{"n_layer": 9, "vocab_size": 512, "positions": "learned", "attn_scale": 0.125, "bias": "all", "parallel_block": false, "init_std_qkv": 0.0395, "beta1": 0.9, "weight_decay": 0.0064, "lr_head": 0.00664, "schedule": "wsd", "decay_fraction": 0.568, "decay_shape": "sqrt", "batch_tokens": 8192, "dataset": "wikipedia_en"}
MLP neurons of a small language model. Each row is named by its layer, matrix (up: input weights) and neuron, and shows model dimensions 16-143. Each number is 500 + 50 x the weight over its row's rms, rounded and kept within 0 to 999. Numbers have three digits each.
After each neuron's rows, "fires after" lists the tokens most often just before its 100 highest values on Wikipedia text that the model never trained on.

L4.up217:559416597522553463449495499509526494471441519491445498490535406576513447560406569500561470497478480489649501441528538406529498466467435523518476420531562493503523551511553538469504497536441512461480556435495479517515493483494474534606474538509542501496452552408514439520438551455477443424546492508488477444470555526533587504451510443507582509440487454535548619365498425526516552570431
fires after: "5", "8", "7", "3", "1"

L4.up325:553452513500453587487495454489454583475504487531396496459510540461519426449519494458534536476624571556464538496443407441472469551508505589464474531523522446500523553438459492463506482469542517509438475527611398474476431482503399439415477436522436572459531482490498546496552534437495484500546461484398518553488464533539599524486446557594433545552494383491454429483508542521457483423424
fires after: " |", " ", " ("

L2.up332:565519445517463439506456506452491540549540579574441562477611554483539499460552579438511486436488525498556466440514498534416470494440447475477435434431587562568466538482512589562424485500558449569479460497458511495558503409479432487472387463468520446469487569476558528531539566524480398533523486492549480583416491420489416576504569493451508513569554563570535457443449438559549417348492
fires after: " |", "|", "===", "=="

L2.up590:462434446436500473532472498467574530479580530574544513517530449425420504502471466501544395590436482463496420532480485511444530482533407483488539558512583461464437424559539588524475550535523517512516392529533511587562560572484455503514511598431513419449409520463549471497479438456455473499482493493492437535478504508491483505517546565490537470553509585408502460480539506413480488469535
fires after: " |", "|", ".", "==="

L4.up326:526486501544383510500547481493405601470445552570567454619472461509523501534510471551509553537465475501456537556447529577436500444471499520555434428501518508509525449526495429490496469470508449451450523573406496501539534558483527437493530575580423488566568472443640481486438502482469538476622613476477558516547500539588455594461426476508438470535460464441592426435493543511547415537523
fires after: " l", " a", "p", " d", " A", " b"

L2.up144:459446456474458530506463609452498473458559490490502431525509418438418599469399501474552519538461524559519543529523431427400519565510533504428460473510540437564467547503490548415532480562466530507516541463499524542571563538493573576473535516465517439483500479622420394518457413486506574463475592575435506533451412509447472458556487455573517469411494526486494450449499425511545495503451
fires after: " |", "|", "===", ")", "=="

L4.up582:481418527504471502498417464451460402473434502471461491506538563461483482488545573497574511507535515433652492487463502466493543457458512517447515531410560485463455468539534454535509500405552512575403483558578448593522524487519527494483491472533479517430512455577534516514530482505492358455544485476479550499507464525526502435619492531471498559568615493444502578602645370493507473461549
fires after: " a", " be", ",", " was", " k", " and"

L4.up110:499494365470451456444525530498554443514514506572495547513492410590538523626503561626455418529634591490526468563408451517507517464569467456530579466508504477467451522532480473521430536481479591439509615532400494474497482572491568424490526443491548457408541481464596578550622469516494508469449478474420525485523535498567515444447471451493495500479485477459494498515474449479541474404561
fires after: " |", "r", "R", "ar"

L4.up94:435439534479536545509441483497584379514440515451487508561554581437448564529479541403475444484529451534456546453495385488468542389501580519518460527501543497520540471460502507454528415491502520512523579526491527486406540530520520537438538366447517512562534458567444456517508510595422544489510482469504537566481521535491532510561562473480474544413538466455465509550490505523666525441478
fires after: " M", " S", " N", "a", " W", " P"

L4.up230:482480436505544548557446568367477545420479489475494466540533450465488507553530526461490566534564564451520510484550495372464593401544447452618437526529539471540421445526449511498505508555455546505357480492505496382526483501532509423495503468517528468547534449471561425567568468520514416583479595501487499459492458593530497484579468540475512528524577424473463512489571412459447461482556
fires after: " re", " was", ",", " were", " be", " is"

L4.up27:589461584495541475436479490483452605400434505499536514540511570420546550428553473480496427461523574520489514564415498574472420478542470574537519523430521489507609385448490519519539486470512527424514446517472489529509562482540471435387459530521485542491571584573497399522404426433432540597484554484506516535520478512620477586581503459471533485488544408453464453516559412517568448455459
fires after: " A", " a", "A", " e"

L2.up455:533522383496525525350530509471482398532520578471483505427493499504472401521431510478450508503524543453420580509519477503447502520435542564524552513535470461621458555504509475474532492515601571412494538469590480517631447463500509525401498448470461480445504507576548483432544587528550491607503584542492510424485424515564520536417545530530500563479486535552458354489505448494561490492516
fires after: " |", " ", "1", "2", "–"

L2.up242:473456526498490526476459517486566495531472530501507430464549493552537484500452498502580570464482498540518487495536531503489372536528461543495507541504444455519506517569533510460406426519460532540497509526524539531594427438577407555482460502559558516431458543529418568515466498467475432519541475531538569540560586547536456525512583518532476516492530531550461441465663558402551466499518
fires after: " |", "2", "1", "===", "."

L4.up151:550564542406564485542508443581491477528532533521557549581526518493506448529510457574568462481449498582390458439476490432510568523408428464458433505506554483627489443476544545501475470574487593489441578480482522498434536529514509443437523551498537472556501468398556475475446434539463551553533480529507436491497495515425484470491500374557535520540482441593575539540520520468474464504410
fires after: "6", "7", "5", "3"

L4.up174:441479526480477494535529527594487407438402462526525513568537478421504491637587504500598489494522485569424408466558462516470554433557525544505487485560501512496546550613443476494536473461471475425484468500506425478528451329458472483509484438461487469546504566555482529508479592545419471528552608590509514543522479463555509509423462572515530537565406538548563533565467479468431492527534
fires after: ".", "h", "7"

L4.up614:566596508447547585531606440528529444413523502478573577602451548506570472516452464480469455537440531484548503450520486454405508497490533494429500498534564473469403576499507594405543494527462468480562488504483513442370474524493461592514483453465444511449504598540456504463495572512493448504510490561469455499530550507400530462465407527471450489567509500570553436504461513458561508474509
fires after: " St", " S", "al", "ent", " w"

L4.up276:450444504455446420556512428535502385525469556484511478493554592534570448429464473512445520558502534459497500535480460553493584590552464514453514589510518495521551462511511448510547428520499390509541623428476448421497504428507485585488566429463396477489469460477445470414474513565457546515542513487507416494550546645564471533446411538526511556544451586492521422500581489505525551482445
fires after: "l", "r", " B", "h", "e", " L"

L4.up511:526540521542491433500502533563541442494468496381558460514446457452507611602506472572472469458518534387522475594478477504441518479495515544434526487529471507495456560462447577478469444423619478533514421486541435583412521557469547580468433501522520518557441487579433509501441593519583525538490497442506461500499538403445533480513494470541512589399497447512433517531466469463475484521445
fires after: " C", " c", "ation", "ot", " m", "am"

L2.up466:502505544445465435460508570475453453580513579493477429463551442463501434468497493500548493528518567510580528443529421496486486429593575513576528454450502544470498526528492457612465543457446391528471567478504456498497513575514525509518463525456596497481526580496552601530493520436500428492420595454484490529407483538527595451582450534455428604417536462482540575471428507545439523431515
fires after: " |", " ", "6"

L4.up264:483523535564524477568477516505509541507578488557426516499497501536474493473530509517411500521567573568485472439474482556493531515616600526488599591567639431528423578533480502412519417464512451500509477418433456469498473468524520423548446451498446557413523465444520482484521447472550436512509407591508578386523562466457548479571533476445486487520522595449464424398516530480574465468545
fires after: " c", "ec", " ", "c", " in", "ol"

L4.up125:494434486507433459607506534507494440442429530509615543581466473502511459556498476537585565548437545595519443507499541449508561487476437545489450498637578480529497507551558424471581562500515561535496507450519507503462422491514466515537529477479491450387589547538404518456421470548534483575508511482555363437535478586475434518503461472534548507550428421527447463525469546515511519549491
fires after: "h", "he", "am", "k", "ap", " H"

L4.up568:550419467549583531468516611571501492590483573552495504513555529491614443509513506539398472448566487432529536507494450514456483478430446492502517415522495492490477607482384530494512527563498487446635442480501423438421438464520529463432527428504492508593480414447536446450474452430524441504493633483528545509489603529431589500467520485528547459498553483516474539489569536409601453518492
fires after: " ", " C", "g", "–", "9", "c"

L2.up363:558509445488529493516509494477525494511501558545465414484495498504473488476482410527522500467456508514494496431425552578640508530451476494444468570481481504412474422492636556653463513483571447512535488655487507504476443529560534549520516432439438509567459516515443425468584509525416502543498581525470460523497394577535522396483493504495461419462489535498524532520536421504426594534441
fires after: " |", "==="

L2.up360:487541481470472609555436405464586507423558487625521467562471475496498511494439547479448527531411512550482435463497474465612434528519454559422503434444471512501416588549457486437480469474528498556508504476431557617490436489605517428423467520481517497501539541559560444523569579548491484547551466598473537460485457518423424512515546595467556535481505523559434531466487506578448567450378
fires after: " |", "|"

L4.up190:490578525489483433456448460585585489502562529519411506458610460446542518507518554540502441419495495478526475478362553458469450444442569516513607502523524478505549488576491514433561437552473493553494517523450451464495537538548366564499522465492532567569532369507405484474540474422598475572423533507474476557559548549541465497464538578486519419448555470527481506484568468447459394573429
fires after: " W", " c", " C", "C", "w", " "

L4.up346:472543547488446508440457499581468431512433504497453478518487508513435500389630544584514463490407560542485597477468510503463443557496527492508638464561461511611539518489469448448599546513508471526495426419552435441411519447486433434460431512391484545600533492548430505501567510482517463536491563532384468510481493598521513557488496624450442501521526505592561451441519538490480539472518
fires after: "|", "ec", " ", "–"

L2.up402:540462463489577428506380491424537607567525506489549472487433484437431552496463477446471468510472532563448448527523487535531521500498478507498483552557415495493552512523571537441455455494568580651455444501498495506579537456543486539590459460559545566460485531554561440510465368452576560487477602517513443482535396519538544458534532603527503534491450492507521494560563551454540505465450
fires after: " |", "===", "|", "==", "."

L2.up572:405528499502456393505583442490614449480507534576486387498426549533552517425458485577516553391451468539485511535521487533572485481480477546525527533550485537522497490537464485558506507413493545594462450555524456478529533513498665432539486529516439475550517476609444472397594511516498429572455483457538490531456409453496425487455555610479407449435467398580501478505527528512436529607493
fires after: " |", "2"

L4.up15:471592499466467530473485473503439553466542571437509504430569473552528473403604515475489537601585522507457471464519426477451526508539488450536465514528595498446449503492427515455474506605520438575480510491559551515494461476519516441571470527562483439460434553527447431446588521491496451481535483533534540484597551448482461589494449537440490404438531553445446559569451468410616562487552
fires after: " C", " c", " (", " re", "c", "C"

L4.up113:509439486515541537559469525513376436472418461469460487471499552443543478465468562484532422448582443509584617478467536424470445545523470436442428517451396611436432510496559517552446575486503525483517518586473456554524502485384521569454449494542407560466484496493480478554433546534484464592587495505449540612585621491510540339472486589572473471518491484586528479502541500481488492523514
fires after: " s", "b", " ", " (", "-", " d"

L4.up562:508404530370502417483460498505535495530541375488481460502485483533507529517517515532550468461541558539495526503435488542511466438492429496517429537528537509565440521614586490474540413540495578517623470526556510439451448517522435448522535516433502566457502542487471464480387458429497509505505589575451503466392458431463446498592465469556434454474454459454467497449522500509505596547487
fires after: " F", "an", "ian", "i", " f", "\n"

L4.up529:594471448456532428525565550473546576525574527480430461493437437570540549450404496546494497442514443474538497569532454374509433465580457520556515473495539586586556483557535428444502597531519442422463502517496526411428499514414493474472530479471554552561509555508468405475532465481555445550576568488508551448456599531428512481505461510430531458517494474500521484462496505518461508514483
fires after: " the", " |", " a", "|"

L4.up344:512545558447523434439597458464476514583508428521552458573456437556534460432538540494513483490451505462621499535578547495556443513535510429439474576497519440459474578566502473510521554517528464565510455485548472424472388495470519523579488519465482439490428526486492498440560397407508606501552573484473535478477524445452585504519481509498516441575499448558578594479416533486413430473415
fires after: "7", "8", "9", "3", "6"

L4.up153:542493469460491521547482445427477591530511557480467499541568428526498490574533509474427399490450549539536446478537606509481555487515466550437522553475514512468428440642506505529485539409491441437462410489490485469448523503487539556484441502481443492487529553410469506478451576534510495488567552500496470522460414532499564468469445653489461485576553463421496449483646505424456536583538
fires after: " |", ".", "=", ")"

L4.up345:479455506518514463476495552528556512521571555452526465554580512447488421598482566412474526531570518527452514544449491418479426490473488552486449458504460453584380417530452568477469576543441545404500440446450507462629503513546503376509466452491458551487579591486477490469526424512507604435491462457548521554538548616505558533524523536477548531523439433464469542478498500536575372567592
fires after: " ", " were", " |", " N", "y"

L4.up29:431529573486551568460477454423546419463532591515476626514617525468531502449456550510570542471528552536494505518410397530490440503536523488497511528464479511464492481524494462508571566482469482472577531454601481543527468438532481449511523518485547440526484552399440514474579496495473477450639421576497500573462498513463513491531549523427505508408495459496498416560486426441483527487522
fires after: " o", " O", " f", " F", " re", "."

L4.up155:538543497604487560576467574513530486462551451532540497527519544484462563491566490446621596520428445451559539538469486510442450436499552544649480451404559472436497522462529548510453502456424540438491438498526440522479507546450547504481463545518521576453529470404522593543426518531501477522493552447455487542491470574503571555443521529518325472480504497534520580491557492587448454414509
fires after: " |", "|", "a"

L4.up401:385413515450441562556563563489520420525501528482491470505520453352481396574479544425534398585563492455512575441573510452484452474465489520465541537482570506502502456554500475543591522589543534563512506514568427519501538417451487485526498474534490477468528543535445573498363511540539508399534544465512469384542499523516575523470496481561485548469470558567502494574533431507473433520558
fires after: ".", ","

L4.up605:583414547496445535531580533505480436528454528540463450564489472426509566481448547481468565495470561549414578445405512517542471573460473564567533474491514503437543546541441526579466567521491546531459499502485412595473550534427497493564474519505550476421448439464564492448522480628505482475551553484466501440404570566560456496476552521499491462502597482397452413474468547473556479483540
fires after: " |", " b"

L2.up632:564470440480438472524520574552441455492452453460583447520473485490489536417520477504475509498550446495553503477505442530491501505488482459494560460522560507459501499577468645557538431598552511519465517478508441512509459543539568500516450546383606527535538526490448437471503489423543481413524538467516555666499476502598423505464488489512518483477421655460415521499557487553530565454498
fires after: "l", "b", " M", "ed", " p", " m"

L4.up34:543432456571525569403483496435513489524539531604550458526551535621515490509532516434549500506464461562457427507521551451417462452556558478522517544487572470499573487579495420534533437473480509474452434488516464490489472448508553493580417474486525358525495442572444509513497511568488415416571511520388509462488378565479495419436509588571418598492538526532483478510520583480508439539600
fires after: "\n"

L4.up575:522433530522496539408486538519497540521491452449549487535553530499495477444455471464496491459436490571406460553511485522549536494513477481521480546523492399523580558496401369528462390554483495448586469434475558527471512495501400550430484507507455498549574497482488451465469496555522458536596573506413515467408471529579589469409499532498399504612507495583458570559469541396543495567661
fires after: "|", "\n"

L4.up491:422548530523499545575532375551544486459490598512490528504554507505511494494526524500553502533412468515498487570469520503573534447475579562521446467493456524571511442476495528414450486498559442549490541486436441432450523504489446498442528546547475479452517509442566421438479527536462501503516520483592417563480541473378453421524406561538531559391460560471455518622519499515492551473539
fires after: "l", " h", " H", " l", " W", " pl"

L4.up131:516584522473510512550527545407473570508538459511518521465444509445534495464437501501534494473449506491497490430526521488579518473642376514449548488515505397577587566466496455444594445524483431408486474542458511388485484485505509547392481469538511531542561466415596482496403455401548553453513524516430516519487428569507490435488502539465596505451540432551482519542481591512579509548473
fires after: " P", " p", " M", "p"

L4.up502:497505463518579461498490560437541514562609488430529417557476548420515501389494424450493489456575489425536416551472453469425464560495454580523510564599531456501478490473515547533468452485519503431473538517500511430442474469479527469349456527548530564508550493644394504452551579573552474558464511413483528436532537459538547580499512581500505575483492468521497489489537505451568493553476
fires after: " M", " J", " W", " A", " K", " O"

L4.up530:534569475503495546541461440468518493468354502520498430466522521486451414517526555563503525490497427566463442486446536481552465444526475326499496476542442447534537513523457479459511458438565519558439511482440448468574535456499432569476523509503505530461523459518497477477566518461466463553528513543403488447582569415517508560469497601516652524552484508482556438442503501506527487437486
fires after: " n", "ec", " N", " W", " Y", " w"

L2.up283:448490538496498432428624452461343494490514489442522539417536554554526467592547499564474592505501443562537572512431472523480514461483490492502591516513437552449572519474439511534490564519503543439485535419391400505484451437483469553430468526519442508586514476501565566535485450442482542514469606465552556526615506436535485500530478432483480526490467476520516520450471476522477514562440
fires after: " (", "\n", "-", " R", "\n\n", " \""

L4.up285:452465469502521443491504389539549518524484502460514536488493405460473551590483527528512560539494469533535630494535478446599537507373528497447423526483446556529559543452431498530520527486548554481502516589487518594588503488525526533437500444485473520421522578479534497414439538551541554578488464452426506511509532431493534387484490518491399503533486542573559464434510466514515386444423
fires after: "0", "7", "5", "6", "4", "3"

L4.up207:424485465564510490493523564532498574458523477436494478446476486591610507521524425407456449449554551487583493505429411532493445511498511531534592610491505452419526406485534496564452477544496523531523434472466504554483511518513566461561489502465522395428376508456537518550533445470544510524407513584511509441558495470471592440476513514524463526427511490471499486578535545453438559468638
fires after: " |", "|", "==", "===", " C", " G"

L4.up515:500476530427470503582489590558523481486582505492549480510584355520482546506499490473491497504599440556468490502424551484536491537457450486446506463516476482554524612467523497425568469459428450446443440422510438504480505513547467485517526441491513580457541535533602505504540570445527455447465518477612424513506537469498431555411515481437511483445539569516600472531467524583577403569426
fires after: " n", "or", " the", " pl", " for", "ed"

L4.up603:609527457518497503415385495550542359578533531495437546552469493448538420499539519489532423535518580545491504489466528521457502456405563530533537501504539462489520553590487541456489623389538487555497418470469523481541527541500432535534413430568465464485607553499544437505533435493492391582459516458452487508487481598498491395455539526467454546462460464475525572505495500563502387542441
fires after: " |", ".", "|", " St", ";"

L4.up303:571505558537542561440499556451424495485478490542503528474561524463544493512503455522566406549561370513560522546498495492454547507477545441545437515496478528502504533432502519529457498487543488479507422552499433575440539538552477499531483505637490497451469453520521541551486590519598466488588481513365510537537491526452511446537508529514530533318399448507423432418539440476601470488516
fires after: " c", " ", " P", " C", " (", " p"

L2.up230:443533435516546481499508590503589542551422466470469543439451405489478595449433561551524529419436568446546500557480488427464473442622413537465464524548505424546452474425527652451469496512528435480442502525475482479571489397451465471519483512480641571427513454520478496498546522459498458565550483456475507570494494509536450507477416478491548537570563501488488491482583467512525538603524
fires after: ".", " |", "===", "|"

L4.up172:548403499473416517453562485403498540495484525536532495429418459474472550576443581561469466560605649542512530513446489453514494493486458467508496409511455484401564538504489472408542498536528454500471492463533485526504507460534442446495436495451464459515524493470564491513491476497554570431514537395526435538448502586526522524485389482395556514515600567453516500482539544542536502589508
fires after: " the", "ed", " l"

L4.up188:473618505479546511460571544528475530558512533502432551511558570602517519465494484460547386469512594459510548536486545539444503463528472525594626526540479514413452601428496524539468450508509394468576399465554544441466480380417554469552458457475474522447505467505564495584532498516477500520483523543487524551641470458521456498503568585479516471422480471519530417491466491458518494512559
fires after: " |", "|", " R", " S", "-"

L4.up626:579488563507409519598511467490569494578436461500497478602507491460515491607428561534455550449567539506499502550419474528510518501433509513445482573531567465447476499616456484566439587453437568532525488491520466546488432444507510562521535466427556463409480588505502443476481515507527564549529486488597454480530459527481525570554385460476432523483469540456367550538515510539392525469492
fires after: " b", "b", "=", "e", "f", "h"

L4.up154:477607553496445518551555553405548443537488468493454458502582532445434485566468458518500481457440581560520539483536496421536565607473519592587418452463514534517414554554496485439436440523522559491439480535505482451553385478487554480467428541474482502534507529548446533449522581570545513591529572540500492569528499552408441509477462498465446515447482478436511554483519538478496474458570
fires after: "=", " was", " |", ",", " is"

L4.up577:543602486587540593525436461519463516531452421563470499486542479398531502496477571551529543559554514428384522483546516492501496487557489531566494513575513507487521448487472448541485408530507641583477519491520463477535494509541594494546372513486544482473526447562479490468577471513443412518540595476508372493488450473554501484498477486432480538490444500454532452502473566488466562479450
fires after: ".", " |", " N"

L2.up536:495429465449591488447547445368451524594556613444460489474531429473452485420481465412473552393527482542541619554571516462561556499495498431472432518490445482535546549546481509511462552458489482524549512529435501500489485395517541498496447416579527479494535525529591483384545490545519485507573571480500509556434456502482449473461541467511521465513514616455526536436512582470559492454538
fires after: " |", " G", " Mar", " h", " A", " C"

L4.up268:472500491470464501437569529578444545511538505525537463511473506561492469493544581413513555467530553465502426495500541422420595473498456546491469382572482510516551528579422539454552434580453453483591498499485522497508565450486625526496496460477450554573416463502539578495478539524474540428496577578585437579459544532523471488484466520606545514531440474455515520437508479533535502378546
fires after: " m", " M", " he", "h"

L2.up256:538481435455545550477444543443497510483500470485542496465525491425464496479420463437520468573451510525576543443512465522556503482447518535535556599555480426514614467471494520361471415595514555599530552437439502531524465482544499475430528452542605528474488504569578444465561502462469536417467452633469486516520534431488468485449501562505394521482545555529502426410498526496509491471439
fires after: ".", " |", "==", "==="

L4.up36:481540442457424591432467535512506510532524518510452359494471390482616487575486450436434491531455508511488489512511537518578494505511476535550483465546473384521515495550569388483485369483482502530509510496566458476467482547547594538533496544482469513453498433444420378456631517518526514565505533442529501448518538614466494465493422521501486482440543531567460533565509500421480534485542
fires after: " |", "|", " C", " w", "c", " c"

L4.up1:527556499480404486451523495451484466562381445460513426490528470487526375603555510416542520508511523534541521465538490472498540495529493546538499563488476463489558505571486452535437459530550533519485500464603490506517422506603551491523451633583614498555434500532511540493521456480590495473453564436566403415541548430438502522452508568509537537551438443544461520511556445420520443495414
fires after: " |", "=", " be"

L4.up235:479484502469471556495660475663572524567504453453553538454479468612440567425539524548476536514370415581508526618408495452590451470477521530471563452480520486498485519496539599373505521474511411461509554371518447486461494450508462487439423543473423426492494580484503466429537492507491503518575518488506544486520545409497592511547459551479425514551476458472473483460514496512439504538487
fires after: "6", "01", "7", "9"

L4.up528:414569467570491484490495445490551555504521487526511473564552480472450378423486469543553566420505439543436487542508334536584507553493506449529579505548555527417482507585531467567581564484553483639486531476489548535502465483442552494544497400468503467509437472548512455490466468505450472565523514480480489540468410473494556454443539494471471521481578516505550522472553578457541514407502
fires after: " F", "f", "r", ")", " f", "v"

L4.up229:520436490524541598579513504506453509525506558449440451466407444568467488476489586461510529537591608534584563559457586464403523536458429467525565552546410447516479445522513488489503604474532501555505366538491572473522498490469566466396487623581503466541494551571550495542489447510514419536561473461471504553445423556543468452462461525498485439468476512512465485529467525515481432577537
fires after: " re", " d", "ear", " r", " s"

L4.up99:537506450554459557454472548493532456455540514521493438554540499481555548433557487500475416522443565509538455445502559513447557419591559490541515506543536504492510421494532563517464520433450511540568477589529413543449492411425571406454523553455449479555639566481404484486432394483531502554568508518456487503508416525562473498511466459515577507578390520490496372532471543498473470496508
fires after: ".", "\n\n", "X"

L4.up431:517488586509437583430556375535515523494440592524578626516429475543401526507520575489503580544446421512461484485477569397556400534445461450502581580501462434467571586549476548453547494555496407465441480417523606544433552491479433493431475503460485541488459513585483496505490452516553482500496476522474510518581443502603538524469424475490522553477447495551569543490542486475420478462459
fires after: "7", " the", "99"

L4.up319:559518482380473560429505409472422550585485463558495535563516493549572513519560495487535572507452446499491580510523483389468562484431446504457530418524494512573477508443500459601510550492580480534550497508515380548507490421537563468451430488468508515498449425443460478532458419560437372549534597534536544546510430569495447489578460530429428528430535545566444484542530524482487511493461
fires after: " (", "ur", "\n", "\n\n", "\\"

L4.up177:450496595569427579526506396477420480518373496445493494606559533479513510429427478450537413514502470463501627471473539476546460449495509374510521535550431524456533516505525533536534480477514524560514494544472445580507491473426453582439542463535490536482456510585558497594493440582534563534595555480571450448502458516559510462561375505495540560412538546447424444498451506496488472427481
fires after: " n", " N", "h", " s", "n", "at"

L2.up86:394453469437459427556452467532536453444497452456593378495593445516555566504414584542572447492502507500437546396427540519504534514420587505487583511470507473476427499459439490514390496478538555470518467443508486536482557546446513542601510434364437479538514495527479527524544523456385537491437558538531421533510440572493500512529539440472532490503494484543499537480470461500463595558553
fires after: " |", "|"

L4.up427:497540507525514517423471458481404526472498547489459458512552576496474388474490506500505486448490447400501494454495514520517491466530415509513537625525562534488460435579531514443508454507480449477499465418448617497468517512519532396448570432546505594432487489482558564550503498553537566455571534517485534440534531459518486548581529643476619519460379463546547553545527558492539464465476
fires after: " P", "h", " p", "n", " R", " H"

L2.up41:544511431439488562567491502455563478462540536539478504514405497541494501514483573504573483583517413486547499424526575401513465499469451514410551516521458544498487441504527535457471516493547500466497478578562444383438488507521438524486543416514494467418514497550473465553489580461555508545555549464562536475380489529598610549477503423590472394554542527543453489593576482425493521456517
fires after: " ", "1", ".", "–", "9", "2"

L2.up629:412445406450505410504609448546492539449533438458503476474460533419603531514499565556465543513485531506551539453549387567528497463469521565565483514532503451539535495614485436564505511445476501517513496546483493530458454518529501546509455411464551369447526529525568558402443499482461378534568443542504521448450494518502536469492477488503422584486433516481487509471535469512445414571522
fires after: " ", "2", ".", "5", "6", "\n"

L4.up251:482509517453430467609487458500476479549558472427578417496439542447457470529535566524508531501488494569451405468475593475496475503445532518490468457458504440536521390575509536489501528516537504435438541518504500546519427464483493439470532483487424514375494544530520501547443456607426544466547525415468506469455542434517505528623389565607520543492406570531492605462516489455451616528538
fires after: "l", " b", "el", "b", " l", "s"

L2.up269:467550469437611424560477550537397422446629479410488520516520512487563412513463502527444496511585514434496487521543531500421544452565501510474466490490502464466519446562495578539487484606612612394509465577498560529536489587532551495515447478496531448455504551464546507423528484451516518555515451485521482448479506517414398465491585531504502517445494562474382479520506450515550531387561
fires after: " |", " ", "\n"

L4.up247:519425548487470443530475493636496383514535507411509499532444516528470427523481415521462494531507549450482492429463584465512497547548487424615436593575554558518413511488458511538509479531506463440494513475479537495446428425552570569461502464431558424400554526510495498534502564529457457525498565439511469446504444466567610485439428488495556511567536475412539506543558561518453473560514
fires after: " b", " th", " B", " T", "r", " G"

L4.up161:494471518475475594451605592495542475518512493467484459435609534508488499498417464551422422470547458474539454587509459571441437448502438541528537576471545456421510460586562464428472495442503449524561481542506529468489549455486504541424462478488394584406606453455456486543483445509489512383606554423485492503495472463528546442581518463505502574408458491490585488514566494520549491568587
fires after: " h", " H", " l", " r", " F", " f"

L2.up201:466444493448506462514520469493474525470552555561542427526493432495401522554491481505500484579552513515473465470469529432478510464409506503493575463454562483558419538478557474512427552502561571531554521600483562597338577530496584538540495496478577381542480417470472536550521574557460524517411455615488569535490436542470457458578457473514457523474448480486504551478545466535565582467464
fires after: " |", "==="

L2.up359:542460538498544536526471462570471552513466492497510502496472501493485479698476529478504445543491468437443561532468504408460511529503523532478538471494401445539471469446456476418551524493499559412501490511587425489445488525446507566445513476460525463487439482487512554440539566595501496479479399401550445448427515459531519479367589486466574495595503479491532576497502517556542460536560
fires after: " ", "1", " |", "+", "2"